config = dict(
    n_layer=13,
    head_dim=32,
    d_mlp=896,
    activation='tanh_gelu',
    positions='learned+rope',
    rope_base=43700.0,
    attn_scale=0.177,
    tie_embeddings=True,
    parallel_block=False,
    init_std_o=0.00656,
    init_std_up=0.0334,
    optimizer='muon_variant',
    weight_decay=0.034,
    schedule='wsd',
    doc_mask=False,
)
MLP neurons of a small language model. Each row is named by its layer, matrix (up: input weights) and neuron, and shows model dimensions 0-95. Each number is 128 + 24 x the weight over its row's rms, rounded and kept within 0 to 255.
After each neuron's rows, "fires after" lists the tokens most often just before its 100 highest values on Wikipedia text that the model never trained on. A number after a token or word is its count.

L3.up312 [145 179 148  82 125  98 138 115 138 111 143  88 128 101 146 136  96 116 157  95 125 158 149 134 113 149 102 135 188 115 129  97 141 112 109 143 128 111 139 113  90 139 138 140 103 137 108 109 120 100 119 129 139 124 158 158  95 173 169 121  94 133 128 114 124 121 138 147 137 111 122 113 114 144  69 103 100 124 146 117 163 133 130 113  90 152 105 134 136 138 138  99 131 133 164 111]
fires after: " (" 21, " " 20, "or" 7, "," 6, "ed" 5, " Or" 5

L7.up822 [110 123  91 148 144 105  97 109 125 117 171 113 126 136 156 146 144 137 126 127 175 137 147  95 110 122 143  96 139 113 164 188 100 137 140 132 112 121 128 112 133 126 143 137 113 145 160 177 144 118 153 154 132 164 132 131 119  89  83 128 142  78 130 120 133 133 130  91 115 137 137 150 122 140 108 132  96  81 120 142 184  99 138 142  67 139 144 144 177 105 133 115 138 167 123 115]
fires after: " |" 67, "," 4, ":" 4

L4.up246 [127 135 148 125  95  86 120 129  92 151 120 115 158 142 157 147 128 188 108 115 148 163 141 141  93 149 105 114 114 154 101 102 139 138 127 110 161 133  83 132 125 119 117 103  94 131 120 100 157 151  81 134 109  95 194 122 129 114 102 112 135 115 130 138 157 124 170 163 141  92 143 160 130 103  52 150 112 136 155 101 130 111 162 113 150 116 125 103 136 119 130 106 125 107 175 169]
fires after: " c" 20, "or" 11, "c" 8, " d" 6, "d" 5, " D" 5

L8.up141 [102 159 178 108  97  98 134 149 142 100 157 135  95 172  94 114 111 166 107  83 131 128 118 155 128 135 119 109 142 148 162 134 149 118 127 122 147 138  94 115  68 144 139 174 115 126  75 165 141 112 120 123 162  67 120 155 142 154 146 141 110 157 149 132 123 115 132 100 144 179 102 144 125 149 133 111 144 106 111 118 134 113 171 171 136 135 145 114 128 107 168 157 126 154 166 120]
fires after: " " 38, " re" 10, "." 4, " a" 4, " con" 4

L3.up546 [100 126 109 150 123 144 146 128 185 120 124 140 123  67  91 129 153 121  83  98 156 147  64 118 163 138 127 166 126 115 102 190 125  97 152 108 104 126 135 159 128 134 107 142 147 147 146 103 136 113 123 134  92 127 116 133 136 108 159 118  94 113 122 121 138 127 109 111 135  65 148  77 167 124 102  93 137 134 149 140 117 165 134 150  79 127 155 140 160 111 173 123 166 123  82 135]
fires after: "y" 14, " E" 13, "le" 10, " He" 5, "im" 5, "th" 5

L4.up644 [115 117 131 165 168 131  92 104 128 135 108 142 112 122 118  99 181 105 119  82 139 149 123  95 155 141 135 107 140 139 145  96 150  40 118 113 111 131  99 112 174 118 133 145 156 140 134 137 104 106 175 149 114 108 137 103 133  82 165 151 161 146 134 158 104 116 130 149 171 103 130 151 167 115 178 132  98 142 121 121 115 157  90 174 166 114 125 122 145 146 151 132 184  91 124 145]
fires after: "et" 15, "b" 12, "gra" 8, "tra" 7, "C" 7, " C" 5

L3.up740 [134 158 128 118  94 118 110 145 111 112  87  87  82 145 129 145 119 141 180  96 152 155 119 100 175 143 113 146 125 122  80 132 138 135 174 125 128  92 100 125 151 120 156  77 131 120 139  96 128 144 128 146 139 145 127 117 136 121 137 130 143  90 147 113 103 140 137 127 160 136 101 164 168 113 144 124 145 102 135 125 157 145  64  61 102 142 106 127 144 157 120  89  88 179 112 114]
fires after: "d" 20, " f" 12, " d" 10, "h" 7, " at" 5, "f" 5

L3.up58 [ 73 100 104  89 160 120 148 168 128 150 125 109 183  85 163  85 142 142 102 173 102 121 121 140 111 117 157  97 122 129 137  95 103 131 141 124 129 123 126  86 104 109 132 161 127 133 124  88 140  87 143 145 140 109 104 107 126 179 173 169 105 166 160  90 108 110 124 129 149 115 149 115  91 152  73 152 139 118  94 160 152 176 162 143 131 160 110 150 124 133 160 148 117 143 117 129]
fires after: " " 25, "le" 10, " H" 9, "li" 8, "H" 7, "e" 5

L3.up658 [129 176 133  67  94 117 124 142  91  85 121 117  70 117 163 100 134 130 120 129 115 173 135 115 145 124  98 149 110 131 127 163 151 139 122 136 179 150 180  81 149 106 118 120  93 114 137 103 125 101 142 150 132 137 108 160 124 104  97  94 141 115 153 131 130 117 146 124 150 167 117 100 121 119 155 125 107 136 106 118 145 139 101  97 125 116 142 139  91 146 130 120 121 111 128 129]
fires after: "p" 17, " at" 15, " At" 9, " do" 8, "f" 7, " con" 6

L4.up531 [133 128 131 110  86 123  75 106 124 187 149 118 133 124 173 109 168 155 145 126 108 158  98 123 134 114 121 146 157 117 149 120 112 115 129 121 147 119 122 163 122 129 153 142  95  98  91 165 118 149 138 130 135 134 119 104 148 117 112 122 126 109 132 108 157  74 135 145 121  99 106  60 124 132 149 161 108 140 142 144 137 162 151 138  93 142 142 126 147  97  85 131 152 143 145 136]
fires after: " " 23, "s" 17, "e" 13, "t" 9, "im" 8, "h" 7

L4.up310 [153 204 129 115 104 143 116 112 121  82 150 106 149 135 157 147 121 163 153 106 144 128 155 139 151  91 125 125 172 111 114 129 156 122 116 111 125  92  80 146 140 145 156 126 109  89  84  44 141 132  69 134 140  94 143 135 137 143 122  96 116  79 148  80 145 126 145 116 127 130 147 114 119 115 103 137 124 115 102 120  98 125 124 138 146 115 127 115 101 154  80 130 125 160 149 134]
fires after: " the" 15, "il" 11, "o" 10, " Al" 7, "gin" 6, " a" 6

L3.up731 [164 137  89 132 139 195 118 145 151 151 118 115 163 111  77 118 141 130 132 140 156 116 159 158 132 111  90 119 129 152 101  96 139 157 125 121  96 144 133 123 173 125  90 137 114 155 145 131 161  93  92 105 144 132 166  88 122 132 155 119 138 106 110 144 136  82 156 158 131 121  84 162 150 142 123 162 116 183 111 124 135 171 122 127  94 120 137 117 129 102 108 107 135  91 132 159]
fires after: " B" 24, "p" 8, " P" 8, " " 8, "mp" 8, " b" 6

L9.up651 [ 61 135 101 105 116 164 126 113 117 106 157 113 152 160 159 119 151 116 115 106 129 128 156 147 177  86 157 102 135 142 110 156 141 138 135 137 112 116 136 100 113 138 113 127 121  84 171 112 138 140 124 162  95 148 104  87 103 121 128 119 105 161 130  81 143 159 152 172 140 155 131 149 202 119 101 121 101 130 127 145 125 156  58 144 113 187  83 147 100 140 131 124 146  89 138  99]
fires after: " |" 33, " " 20, "|" 15, "." 6, ";" 4

L3.up600 [129  77 126 107  33 157 126 106 136 183 140 176 119 117 129 153 133 102 104  67 146 165 118  98 136 107 138 118 128 110 109  78 162 106  81 116 135 115 116 116 103 102 116 128 108 155 124 140 110 121 130 190 165 160 151  94 102 136 152 139 128  91 111  77 123 110 118 161 168 119 143 149 124 111 129 152 105 135  95 144 120 106 157 146 122 126 133 100 155 118 154 121 148 180 107 113]
fires after: "s" 24, "x" 18, "ter" 11, "ff" 4, "e" 4

L9.up266 [137 137  92 136 126 133 115 139 125 130 149 117 107 122 123 129 179 106 119  76 134 128 129 145 135 118 114 112 124 163 164 176  97 123 138  96 145 164 130 116 175 116 152 144  97 159 142 105 108 145 134 135 121 138  98 127 117 110 111 162 117 143 125 114 108 159 148 108 149 108 156 142 134 147 124 129  96 118 156 120 144 158 124  85 140 157 115 112 149 139 137 108 129  92 109 137]
fires after: " |" 39, "," 15, "." 12, " from" 5, " (" 4

L3.up807 [133 130 160 162 101 155  94 133 100 157  98 116  91 133 149 130 102 143 139 109 155 122 153  74 158 109 132 161 151 119 153 111  77 127 137 170 134 109 108 110 114 146 123 100 135 106  98 152 113 145 158 152 110 131 122 113 163  84  80 165 181 118 136 111 147 129 156  95 139 154 111 116 147 105 109 119 127 163 134 144 138  93 120 164 158 143 148 164 132 135 101 184 122 133 131 151]
fires after: "s" 34, "D" 17, " S" 13, " f" 8, "S" 7, " F" 5

L9.up441 [ 87 135 141 124 138 119  86 144 112 175 111 119 132 126 181 152 150 131  79 113 145  82 109 110 195 114 126 103 176 134 125 135 144 134 117 133 104 105 139 114 126 124 104 135 124  73 125  86 165 164 113 163 131 121 153 129 130 152 108 149 118 134 131  60 111 143  89 149 170 167  81 145  85 136 116  65 122 144  93 132 169 102  92 123 139 141 103 123  79 126 127 112 162 137 125 107]
fires after: " " 30, "le" 8, " Ra" 7, " |" 5, " Le" 5, " Bro" 5

L9.up602 [111 122 148 114 126 159 173 146  91 129 101  89 120 127  99 136 134  90 120  87 122 163 107 169 142  72 138 115 134 126 126 121  96 150 148 148 108 140 116  88 150 123 116 154 106 159 136 123 107 154 131  96 174 136 144  96 122 105 129 139 125 133 103 119 150 132 137 135 169 110 129 128 114 132 141 122 117 129 188 160 150 106 147 140 112 138 125 117 130  96 137 104 112 101 113 123]
fires after: "c" 23, " C" 10, "th" 8, " st" 8, "st" 6, " T" 6

L4.up843 [125 122 117 154 106 151  95 130 162  93 138 130 131  97 151 119 173 174 117  61 125 104 105 122 123 110 161 138  93 157 112 110 112 119 119 103 138 128 107 210 119 157 147 166 116 140 143 127 176 157 137 107 148 119 153 115 130 137 119  79 113 115  88 146 129  80 124 108 109 117 180 122 125  93 126 119 111 112 111 126 110 150  48 123  97 103 140  99 120 106 102 107 159 122 124 138]
fires after: "man" 25, "th" 8, " Ra" 7, "le" 7, "fe" 6, "an" 5

L3.up451 [ 93 107  94 122  93 127 141  90 135 124 133 121 117 150 146 112 142 120  84 143 149 120 133 132 131  82 104 134 174  71 145 105 157 177 164 135 110  97  97  97 112 138 135 164  92 124 137  83 122 143 139 124 133 196 126 123 174 132  96 132 118 145 134  91 136 149 145 127 163 129 134 112 102 120 116 136 103 121 171 172 127 128 148 130 100 142 134 119  92 107 140 112 117 115  92 118]
fires after: "ri" 29, "vi" 8, "her" 6, "hi" 6, "a" 6, "o" 5

L10.up257 [113 156 132 109 126 154 114  98 134 116 125 141 126 154 141 124 157 132 104 102  74 122 103 167  86 117  70 127 135 126 135 136  92 112 106 144 134 106 153 116 147 127  91 108  95 139 110  97 123 155 129  73 152  98 163 114 108 155 118 175 128 117 184 111 140 155 115 142 143 106 117 146 169 149  60  96 122 107 134  92 124 171 121 120 112 170 105 143 143 140 131 145  96 133  88 150]
fires after: " " 26, " the" 9, "ed" 7, " W" 5, "-" 5, " b" 5

L3.up474 [168 145 132  92  62 136 132 116 139 144 114 113 137  86 157 119 113 132 136 108 102 146  93 127 137 137 154 129 133 147 170 127  90 111 141 110 118 100 147  90 146 134 128 110 102 119 158 132 129 178 109 124 160 135  90 120 135 170 171 123 120  98 148 113 110 111 142 130 165 126 174 112 139 149 128 122 158 112 153  86 154 134  93 169 102 118 139 155 131 163 141  98 118 117 133 133]
fires after: " " 28, "s" 16, "R" 11, " F" 10, " (" 7, " S" 7

L4.up815 [102 121  92 132 150  80 144  90 164 140 125 125 125 155 118 103 167 153 127 141 145 146  79 163 128  96 135 104 118 142 156 147 159 152 162 117 124 100 121 122 141 122 159 120 136 144 158 143  93 117 106 132 121 140  89 115 154 145 110 136 100 179 129 104  81 130 120 102 117 140 130 101 140 115 110 102 115 153 117 206 141 100 160 158 132  80 126 136 100 139 125 155 111 152 106 121]
fires after: " |" 42, "\n" 20, " " 6, " se" 4

L9.up514 [134 142 144 119  61 128 114 128 130 127  82 150 178 133 194  98 123 114 131 136 103 104 134 110  81 154 136 144 116 102 111 119 134 142 147 124 115 100  69 113  97 141 139 147  95 157  98 156 112 117 127 164 172  68 119 141 113 138 148 104 111 118 145 104 141 125 121 189 136 141 144 163 118 127 111 117  33 114 152 148 111 156 103 108 131 141 150  96 137 122 133 131 146 137 144 131]
fires after: " " 55, " b" 7, " G" 7

L3.up590 [114 140 154 135 142 114 172 146  98 138 116 144  92 100 110 154 145 166 130 116 176 153 157 118 125 154 102 142  84  75 136 141 119 129 110 129 127 144 145  94 125 134 111 120 135 147  94 120 121 172 122 110  84 165 164 166  88 117 131 159 136 111  95 146 133 171 155 147 143 117 115 108 132 157 138 143 105 185 132  88 105 145 154 146 154  98 142 120 149 119 134  99 166 122 146 158]
fires after: "o" 22, " O" 13, " " 8, " T" 7, "O" 6, " \"" 6

L3.up313 [134 112 119 158 166  78 153 130  85 102 142  88 150  59 120 146 114 120 138 120 140 132 146 121 125 125 100 140 119  96 136 134 157 142 158 105 117 129 124  83 138 136 104 103 178 110 167 116 101 100 169 138 126 144 100 112 124 131 118 135 147 128 124 140  92 174 116 118 126 105 135  95 127 145 129 147 149 115 130 112 103 111 144 109 127 133 133 157 112 144 105 140 168 134 153 131]
fires after: " The" 19, " the" 14, " " 12, " Lo" 9, " Art" 8, " I" 6

L8.up535 [134 118 144 126 151 130 150 142 141  88 109 147 117 158 164 117 138  96  73 110 117 126 101 142 123 152 131  91  89 111 170 118  91 160 125  94 126 145  61 140  89  95 121 159 147 118 127 132 126 139 157 130 133 125  69 163 121 122 159 126 104 135 153 117  90 118 160 135 140 122 148 110  86 110 127 172 138 150 114 130 119  97 128 163 153 113  78 129 160 151 163 160 174 111 161 143]
fires after: " " 70, "o" 5

L4.up239 [133 133 122 115 115 149 115 178 143 105 167 162 114 105 183 111 107 115 142 153  99 146 143 135 148 128 114 167 109 139 129 114 109 159 109 131 156  91 137 140 136 129 124 110 131 158 138 172  86 126 141 146 109  68 121 146  97  93 135 133 151 109 169 128 171 112 121 144 126 111 173 134  62 132 139 142 103 118 117 148 136 121 134 131 144 109 139 113  74 137 152 115 125  88 107 177]
fires after: "th" 15, "c" 14, "p" 11, "C" 7, "P" 5, "d" 5

L7.up786 [101 117 156 127 148 107 159 120 118 152 156 107 109 151 124 120 134 129  82 138 132 148 148  98 106 137 110 113 119 109  87 135  81 144 138 125 130 147 138  86  99  97 170 145 148 152 157 169 130  95 168 127 149  93 133 125 132 140 119 149 137 140 161  84 110 136 106 152  92  95 151 128 106 110  82 134 131  90 132 179 143 128  77 137 132 149 157 145 140 118 118 165 113 118 204 151]
fires after: " in" 20, " In" 13, " re" 10, "," 6, " of" 6, " A" 5

L3.up40 [145 153 150 128 132 168 154 106 145 119 137 106 108 174 103 102 117 125 125 188 127 137 139 130 152 105 125 149 124 150 105 136  77  86 151 129  84 155  94 139 121 114 110 176 153 165 133 121 106  72 165 161 133 125  99 136 106 119  87  90 118 178 144 125 115 112  93 154 138  94 154 159 110 115 135 107 100 125 126 136 103 110 144 113 116  97 128  89 131 106 168 138 144 129 146  96]
fires after: " in" 35, " In" 32, "In" 4, " out" 4, "n" 4

L4.up411 [105 109 126 119 110 161 183  90 170 146 139 137 122 107 112 125  80  95 103 154 104 129  80 111 134 112 141  66 127  87  94 119 144 131 125  96 143 103 122 103 129 117 101 117 106  93 120 136 146 130 109 141 106 141 144  83 166 107 104 120 102 120 105 172 179 154 146 120 124 139 103 110 132 125  90 125 117 121 136  96 158 103 139 135 137 119 162 105 117 124 123 124 117 147  94 121]
fires after: " |" 21, "s" 16, "ci" 15, "a" 10, "o" 8, " 0" 5

L10.up180 [ 85 195 144 122 122 128 179 103 114 143 115 119 145  92 148 131 140 133 138 170 130  87 122 100 101 131 152 171  92  89 104 125 160 146  94 123 117 125 100 128 103 147 142 167 156 140 160 149 118 107 152 162 106 105 149 169  95 124 138 108 190 155  82  88 121 131 107  99 127 124 115 104 120 132 153 112 138 152  92 112 161 143 137 164 133 123 123 114 157 100 141 144 162 131 106  99]
fires after: " was" 19, "," 12, " cl" 8, "p" 6, " and" 5

L3.up296 [126 149 135 150 108 154 156 104 113 109  88 101 136 125 148 114 140 115 124  97 143 161 141 115 117 166  87 111 137  90 125 107  72 137 140 140 173  96 154 121 155 153 129 149 176 133 130 140 115 124 145 166 125 126  92 108 102 147 157 166 137 107 108 141 117 133  75 134 192 135 106 133 140 117 146 139 161 128 112 148 132 128 141 150 106 181 144 153 146 147 144 124 132 138 139 124]
fires after: " " 26, " in" 22, " E" 12, " In" 8, "^{" 6

L7.up860 [107 132 142 150 143 161 122 110 152 158 114 131 146 122 109 138 112 154 105 131 160 129 136 144 141 102 143  98 117 107 133 154 139  97  87 109 181 153 126 194 166  89 123  99 110 124 136  87 103 175 136 139  90  97  94 116 104  94 135 167 146 151 144 122 101 146 155  83 113 140 169 125 119 114 150 101 101 124 176 124 158 115 130 137 137  84  91 130 121 145 153  86 146 103  61 150]
fires after: " |" 16, " Sh" 14, "." 11, " K" 5, " Ja" 5, "w" 4

L3.up116 [ 98 131 158 109 112 152 122 126 131 155 114 140 126 111 119 129 137  98 114 151 155 117 157 153 110 104 108 106 115 143 109 102 121 137  89 134 138 129  88 143 137 109  98 148  97 102 131 144 104 103 159 153 142 109  87  94 107 147  89 173 118 108 164 149 145 148 146  88  89 159 149 100 158 109 151  62 119 170 125 154 130 144  84 175 146 117 170 175 117 206 145 126 130  71 101 157]
fires after: " f" 25, " F" 17, " B" 14, " b" 7, "f" 6, " w" 6

L3.up447 [122 107 166 128 104  98 109 133 113  77 128 122 152 142 119 141 118 175 121 158 121 130 173 128 122 140 128 142  95 171 130 108 127  82 134 122 154 101 138 105  95 136 145 114 122 115 137 100 110  95 158 146 135 107 108 154 177 121 113 140 134 137 134 109 118 144 119 123 129 105 104 130 128 121  91 123 147 147 118 135 153 173 147 118 149  83 129 147 162 142  87 135 126 104 154 168]
fires after: " " 28, " G" 12, " An" 9, " St" 4

L8.up189 [ 82 153 135 138 108  99 133 142 116 146 119 126 108 141 130 143 140 133 116  95 150 144 157 129 154  88  58 111 106 111 126 119 102 152 106 131 130 139 131 111 101 145 102  84 122 134 155 102 168 148 100 177 107 164 157 109 111 114 146 160 143 122 137 104 102 157 132 100 127 140 124 165 140 132  95 171 110 201 144 147 131 134 132 126 133 132 172 121 105 129 110 110 128 132 162 117]
fires after: " " 30, "w" 10, "d" 5, " made" 5, " d" 5, " a" 4

L3.up471 [135 181 148 139 124 164 128 128 135 180 134 157 122 123 113  66 154 128 130 140  71 158 133 135 158 101 163 180  94  92  73 155 111 108 174 123 143 142 124 119 134 127 108 133 133 126 156 139  77 139 141 121 125 158 100 109 145 106 118 132 135  97  88  91 126 128  80 129 135 125 130 151 139  95 101 117 137 136 101 155 132 127 153 119 162 116 134 121  99 148 120  86 132 135 164 102]
fires after: " c" 24, "s" 14, " in" 8, " In" 7, " with" 7, "p" 5

L3.up774 [110 188 144 114 101 117 129 113  85 177 148 127 145 117 104 112 117 136 156 107 126 120 132 125 117 105 108 138 138  62 137 158 118 117 141 157 120 101 158 155  93 107 119  99 155  96 136 108 128 165 178 110 158 115 127 115 154 145 140 142 161 139 116 118 143 125 146  93 138 160 127 143  90 126 134 125 110 133 147 157  91 124 131 148 141 155 155 119 119 125 143 130 127 129 136 176]
fires after: "s" 40, " qu" 10, "C" 9, " sp" 6, " So" 6, "S" 5

L3.up358 [183 142 140 147 119  97 101 153 134 185 141 131 103 151 132 124 124 126 136 131 116 167 191  96 171 130  91 110 157 116 135 128 115 114 114 126 132 154  88  86 156 134 164 134 140 121 136 162 110 111 154 156 135 120 121 133 130 108 174 132 138 164  62 116  95 112 134 132 137 111 134 135 167 145 160 119 165 132 139 109 133  88 115 166 103 119  89  83 111  96 177 112 174 150 124 137]
fires after: " " 40, " C" 24, " c" 14

L9.up721 [151  97 127 178 137  99 135 108 155 124 127 121 135 111 121 143 146 108 115 104 120 135 116 136 172  93 161 154 101 128 132 103 104 151 122 147 134 113 116 121 135 131 160 100 173 120 150 160 144 185 115 105 127 179 123 116  78 187 147 171 117 146  88 137 133 115 149 128  78 121  60 155 128 127 108 110 148 138 110 167 132 122 149 141 108 107 135 151  72 115 139 129 141  99 153 154]
fires after: " |" 42, " and" 10, " " 8, "," 5, "or" 5

L9.up227 [ 96 187 148 154  95 172 141 137 113  99 153 133 115 121 123  72 112 142 136 125 154 127 137 140 112 106 158 191 100  58 116 141  94 133 117 144 103 126 101 110 135 131 162 144 115 166 129  68 152 158 144 149 121 142 120 116 103 123 136 110 152 138 132 166 118 139 143 126 129 117 114 127 139 158 136 146 143 102 123 145 109  99 134  99 116 166 123 107 122 133 154 141 133 134 163 132]
fires after: "," 28, " in" 17, " of" 15, " and" 8, " to" 5

L9.up807 [138 131 136 123 109 154 150 125 115 101 112 108 118 117 134 144 105 147 117 112 169 149 100 123 134 111 152 144 111 124 116  97  78 131  92 141  76 102 121 116 182 147 188 104 158 121 139 102 126 187 142 124 118 137 128 145 133 112 151 151  90 131 142 112 151 158 123  79 121 137 132 124 113  76 133 127 119 127 105 136  98 175 204 158 141 144 136 135 146 149  70 131  76 137 106  92]
fires after: " A" 19, " a" 14, " the" 11, "A" 7, "s" 4

L3.up24 [137 172 143 166 188 122 105 130 115 144 123 110 191 128 154 124 150 129 124 112 186 131 132 114 143 149 144 124  82 141 133 147 119 122 137 112 134 157 126 109 145 146 114  88 103 107 143  86 139 152 105 159 143 120 133 129 125  89 173 119  83 120 147 105 161 143  98 123 109 139 132 131 192 143 140 133  82  97 110 129 153  99 114 118 125 121 123 125 143 145 132  99 164 165 143 138]
fires after: " " 24, " D" 22, " F" 9, " K" 7, " a" 6

L4.up890 [115 156 104 152 123 133  93 187 133 136 183 105  96  78 143 116 157 118 117 129 157 120 133 130 147 105 146 136 153 139 118 151 127 120 146 140 125 116 126 143 121 171 151 122 134 119 138 140 122 113 123 133 140 113 131 141 161 165 116 135  73 132 177  84 108  88 121 125  98 106 111 128  94 133 143 160 126 109 120 124 117 120 137 120 103 142 117 109 108 114 125 146  77 127  76  93]
fires after: "le" 17, "e" 12, " He" 6, "p" 5, " Bo" 5, " Ba" 5

L4.up485 [128 136 131 101 104 136 129 155 133 146 111  88 148 142 165 164 142 171 153 143 150 170 180 136 127 109  97 121 162 145 119 136 133 103 129 139 131 141  52 106 135 154 161 127 113 109 125 129 152 124 164  83 150  98 145 100 110 146 116 139 162 163 130 136  88 107 107 144  94 102 125 108 118 111 136  69 125 141 158 127 124 121 113 160 154 170 119  68  86 146 103 159 131 108 130  63]
fires after: "-" 28, "la" 8, "/" 6, " (" 6, "or" 4

L9.up715 [114 147 100 143 129 172 140 134 152 191 106 115  92 133 120 141 127  99 141 120 142 152 128 121 148 136 128 134 158 128  95 135 108  79 135 120 151 159 108 179 135 139 117 120 119 136 128 118 152 129  86 130 137 119 133 137 143 131 111 180 119 122 166 118 141 154 145 154 146 154 136 152 135 126  78 169 142 143 103 125 168 139 112 118 104 159 129 133 184 121 147 105 135 114 108 130]
fires after: "." 50, "P" 6, " P" 6, " " 5, " |" 4, "-" 4

L9.up447 [121 156 182 159 112  75 133 129 112 103 131 170  58 136  85 152 135 147 149 162 107 173  89 124 113 143 120 127 149  93 128 104 149  99 108 101 117 156 125 101 121 121 148 144 141 140 131 102 164 127 119 127  94 169 112 121  82 128 121 108 132 141 142  92 131 115 142  90 113 143 123 142 147 141 117  98 131 138 132 128 134 105 118 137 125 137 123 141 143  99 132 141 116 151 127 140]
fires after: " " 19, " a" 10, " to" 9, "ra" 5, "e" 4, " se" 4

L10.up497 [ 86 137 120 145 119 103 148 135 109 122 160 138 110 144 186 142 129 116 121  86 150 135 128 109 126 106  94 124 103 143 151 103 124  96 163 112 130 199 100 136 100  94 157 155 134  62 107 113 135 131 156 138  91 108 161 144 123 152 141 193 137 166 131 136 142 119 162 140 128 172 161 134 105 125 125 111 118 157 122  96 109 140 108 150 135 115 118 136 160 128 129 101 155 121 142 140]
fires after: " " 22, "o" 17, "co" 7, " mo" 7, " re" 4

L4.up376 [126  83  96 143 125  91 109 115 116 117  87 152 150 158 126 138 102 107 162 111  74 141 125  97  90 100 135 194 151 130 165 129 177 147 154 136 126 109 120 112 126  50 121 112 143  87 122 151 120 118 114 180 122 146 144 126 163 116 150 109  84 115 120 147 154 134 154  93 185 123 127 167 116 101 150 127 123 118 118 164 148 106 133 154 146 130 113 110 140 134 131 141 169 150 122  77]
fires after: "n" 15, "er" 12, " st" 11, "al" 7, " for" 7, "s" 6

L4.up484 [116 133 133 140 156 174 128 159 150 142 143 161 156 156 144 145 106 139 145 115 147 101 118 146 133 130 133 105 114 143 187 116 118 118 124 125 161 112 161 163 137 130 120 137 134 176 130 138 127 130 129 172 101 130 112 118  99 160 133  97 111 173 107  99 156 128  92 104 120 121 114 140 187 107  97 131  89 134 143 158  99  95 126 122 164 169 125 115 120 116 146 119 161 130 150 140]
fires after: " " 24, " end" 15, " B" 8, " su" 7, " K" 6, "\n" 6

L3.up705 [164 109 171 101 120 119 126 121 135 139 105 112 132 123 126 167 153 163 140  93  86 128 136 118 129 115 134 118 116 133  98 127 150 116 148 127 149 105 101 133 155 112 129 108 135 101 132 102 140 147 144  90  92 146 151 118 127 126 119 104  89 147  88 168 128 154 172 111 156 131 149 147 138 110 122 107 117 140 123 162 139 154 115 158 131 114 113 124  92 128 113 140 155 184 116 174]
fires after: "as" 15, "z" 15, "ra" 11, "al" 10, "s" 7

L7.up350 [129 152 171 125 155 123 116 102 122 101 126 100 157 119 127  97 125 149 144 125 144 153 164 109 137 135 119 139 194 154 120 138 116  61 118 126  89 131 117 103 121 117 148 128 126  91 139 137 166 151 133 146  98 144 115 133 131 159 167 161 131 133 131 107 126 112 109 111 154 118  98  57 140 172 129 105  53 111 124 131 161 129 136 168 117 153 107  98  90 129 137 101 147 143  95  93]
fires after: "-" 23, " on" 11, " (" 11, " to" 6, "s" 5, "," 5

L9.up552 [133 159 107 123 115 110 113 145 100  93 156 134 144 120 157 136 148 211 124 119 146 116 163 153 110 149  93 119  83 136 112 158 125 148 130 148 131 108 132 105  80 132 120 140 155 134 155  65 104 167 168 124  94 103 138 129 124 133  91 174 119 131 145 127 128 165 133 100  98 134 159 131 141 105 158 166 177 129 124 127 106 154 113 140 136 136 115 136 109  89  76 124 157 140 165 169]
fires after: "\n" 68, " " 4

L8.up68 [158 131 101 115 142 134 143 132  73 125 142 139 136 170 110  98 158 102 104  75 139 121 161 120 103 140 110  97 119 113 113 112 141  66 134 133 127  96 119 146 124 117 112 176 150 131 174  96 149 149 121 127 155  91 105 101  98 157 149 127 159 135  81 123  66 144 127 135 159 128 105 170 142 153 111 129 176 120 103  86 102 117 127 106  93 152 113 175  97 188 117 151 121 106 136 114]
fires after: "vi" 17, " re" 16, " pro" 6, " in" 6, " dis" 6, " " 5

L3.up872 [121 129  89 130 154 107 132 148 138 143 125 126 158 146 152 158 130 118 111 142 112 149 126 139 155 110  96 134 114 169 134 127 101 137  95  95 112 104 153 137 101 113 137 106 122 178 176 121  56 131 148 118 116  75 137 189 184 135 121 110 121 125 138 125 143 124 106  96 135 141 117  83 128 135 146 122 185 121  96 164 118 126 127 106 117 126 117 116 144 119 115 119 136  89 137 103]
fires after: "it" 14, " Mar" 11, " Jo" 11, "p" 9, "ar" 8, "d" 8

L10.up401 [121 162 141 137 169  97  95 115 128  97 134 145 119 114 137 119 134 189 110  99 175 159 125  78 101 114 128 136 152 130 120 107 119 103 140 122 139 104  86 117 147 117 147 155 160 136 139  83 142 182 113 128 101 116 135 141 162 147 131 150 139 116 133 144  93  79 117 124 104 133 133 126 125  89 127 125 121 159 129 146 120 152 126 161 135 159 146 102  93 119  94 175  80 134  91 140]
fires after: " " 67

L7.up57 [134 126 145  75  89 103 140  96  81 125 101 130 131 116 135 133 110  94 127 166 111 123 116 140 150 100 184 121 177  91 167 106 128 112 132 167 139  90 131 118 110  80  86 151 139 167 132 132 142 174 129 127 143 140 136 104 132 103 155  98 160 174 145 147 158 134 132 133 160 145 131 143 137 100 113 120  96  94 106 118 110  92 139 129 125 135 148 139  99 155 139 116 123  97 125 119]
fires after: "–" 13, " st" 12, " de" 12, " sp" 10, "st" 7, "–1" 5

L4.up661 [137  89 139 121  81 156 127  96 170 122 132 140 136 119 172 132 138 116 109 160  86 174  80 115 111 160 110 116 102  99  93 119 149 139  83 112 127 153 125 161 130 146 111 148 119 117 165 141  98 164 128 128 150 119  86 124 138 118 164 125  98 153 143 140 129 141 110 108 119 136 159  89 129 119  97 135 117 178 120 126 149 129 114 131 103 122 122 135 155 142 112 139 137 109 104 131]
fires after: " F" 17, " f" 16, " N" 14, " S" 7, " T" 7